{"norm_place": "pre", "positions": "learned", "init": "normal", "init_std_up": 0.0262, "decay_fraction": 0.924, "final_lr_fraction": 0.1}
MLP neurons of a small language model. Each row is named by its layer, matrix (down: output weights) and neuron, and shows model dimensions 48-303. Each number is 500 + 25 x the weight over its row's rms, rounded and kept within 0 to 999. Numbers have three digits each.
After each neuron's rows, "raises" lists the tokens whose logits its output raises most directly, leaving later layers aside.

L4.down426:500533489494541556520475500500497509547494570472518493504543491459505494528532520552529460487451516478490475513482513510448538501502476468504512480499513499529507486543509500487499489532492490427495489509521536499495492503490501535560490494514515494504523467499508485490512481492512488485448522495528478498451493439515498510507508486539470493522452505453493483475485516479488476513508523504465582550459471487468518521469504516488525461523467513520484548476550485511479516469512492478479533511484497528471506462479525485482450467468484467497488516489497476499525513466501500473516488488460501484468512517477493516534514497493503485522475500538539475512508510513502526522518496479530516528479505527518523527462506500492453503499489510478488523518474495474500525539514502
raises: "ities", "ments", " areas", " communities", " organizations"

L4.down2160:513468534473484528444489494532471472537497477466489498481541519486500533508494483504512478485456517516493497447512487503518515463534520529463565486480516471494479513501469515519500495509439508506530487471468486488470497522480512534473509530521482551477513514543531484495475472525482511467522473504508534532450487484513538485498496516540512515475519498476514488484504547452480514468525498477541487525486507518491507479505476491549521515467537469412483500466530470514494482504501453503536447491492520498474460512472459495508499465518515511516463495516525495501540471455467538494521532549503521470509495509521477506492474486497512505511500477527471463473519526523513525485511493469499527497520500537540490486521525510513526525506486462517502515537459505477484479511514473
raises: "2012", "2024", "2003", "2018", "2015"

L4.down2622:490504512511499457527501539576501490508463480493516465518549527495457451523477519504495490480500566519500493533484511531474487464504515504491488507544540499466559474486499511486505495497556514464507478534493504448531499495538481518509506469503455481522501525510497455469547499519465481560549461487534463484489472484490499523499514507532501493531564513477496450502516524502530515522530503562478548461475483537447500517502495504514533502499500491466450438470489464511488488484462492463524504465513456506520499503458483461490440486495458461501527478467503503526521527517514533535496491465491507506481488515478463516497497474492522473495518516494499474517492505501494481475509449507481508527465514542480459528474488480475443488470511490541495556500494458517480473482498476
raises: "00", "07", "05", "06", "0"

L4.down2570:445538444521536517486547509451490520498513572437509484477515491496515441500482523499513480477476497481533516516532504491501514484517520534516470499501504544546503521504495488496465464471475501500522502522472492521496543492508506497534500481573507517522487497479522474500472504487477491501454484533493492549518456481524485491483499519474516474514497488523569559509495518520512505523511506477574464490525505500481544539460493505553523547496544515505502488512465506524495511496460485472484473502467511488454521495454525510503472499526469554503480528491433501482493517508487519484481483500515487486516517557513513513498503471495497509490436457446514458526486503480517555526510490480549494450519492528524550452475486510474556563531455524475495497513479483473483506465556517
raises: " any", " their", " what", " those", " them"

L4.down2185:498491477491521532493523509485489450498494522488508525525488515499494535518499479493558517483492516456509507522477514556544488494496505509497530499508508520507494510489501538516541481502526451446492513496531500508520502522508501479511477507496498472491500466488474492515548491494517471449537528514480481520501505489481492484511510533501463492539501534483465503510547536484528470504533480494476489487520504499468489480556453500488496528472504506469535529510479477514497470452512494521507522489520508462500530513474512529513495472470498514500494559483490504482489470517507489494530486513485462491508497498467550507457475495527487535523503478480510517500477474507478517517464489545475548510474491472463499526473517536510506465542465521524512489508513519467497527479534496
raises: " Steve", " Tony", " John", " Mike", " Carlos"

L4.down1027:474535483493491514533519460513491487468521486536507492464537523470497479492507510508478524514503459517479517483537526474487504496540487490510517498494508478488514527470485512540472534486521576516480521488474491550512461519486452525479507534518507501531480481492522518512486509515489510467541512520533513462531494532454515529485503485495505493484486509504451508506506481447498507542518501504494485481510488491550476488512501503488548478486506452500497481535475532528541573469436477490509486502513520475500574505499472522501537556534524527478561491459473478492501542484518456482494504439485471496485498496464460531522472486514536507509485487437501529489515530494500525494559518489496516488514509501485513460524471476515511525516511513510467532466475493505505486572471503
raises: "ly", "ized", "vel", "ised", "ize"

L4.down1702:519521501535462499497496521480545503473507471554474516466471507486529430508508508483529477505539488541521510523497503480505432535527495465482462503499477463487496477489509498485517510522468542528540477487518519496512504512488491536492513540507493465460515454497504493470510459524523510491513520508484521501495474498537515515447510519503489467439506499501465477531462502533473499481537515511490505517537490477518478473499515532494479505532508510477523477477509496507532494521483492515468487547474496502486498508471534518493496475497472529511482486515524473517552442464553491496539477458483484492504533485508522469529519474495483518521492486520497524517512524447461486495451515532580485526507479538494497512533509481501493496511517513517474519466509470484482492462517505
raises: "'", "’", " would", " include", " gave"

L4.down2397:471455491473496493462506478529497527532465496503514510497524476503479485475535516517533471530513506488451473541467524508475514495497495497481478519523515496518524530483485516469487534454494512500515497488536489505516507535477515512475530431535471481457482523533532496534463451546504533502502520468491477445463487509477551475492536539467477532497474512501482496519497495502551517491535458465497517431531517537541518515497470505471510477535508524514555485522520503469508511508496542548536491534519532494475462514496493564499524502499507486478531496461518471527483495540469457485493486533455490524545525496518485567466573499498521463480502490504473452491477492518511507484537516491528480490512509519504522491511471516533497475453467503531477471507509498511467477467495519
raises: "ation", "es", "ers", "er", "."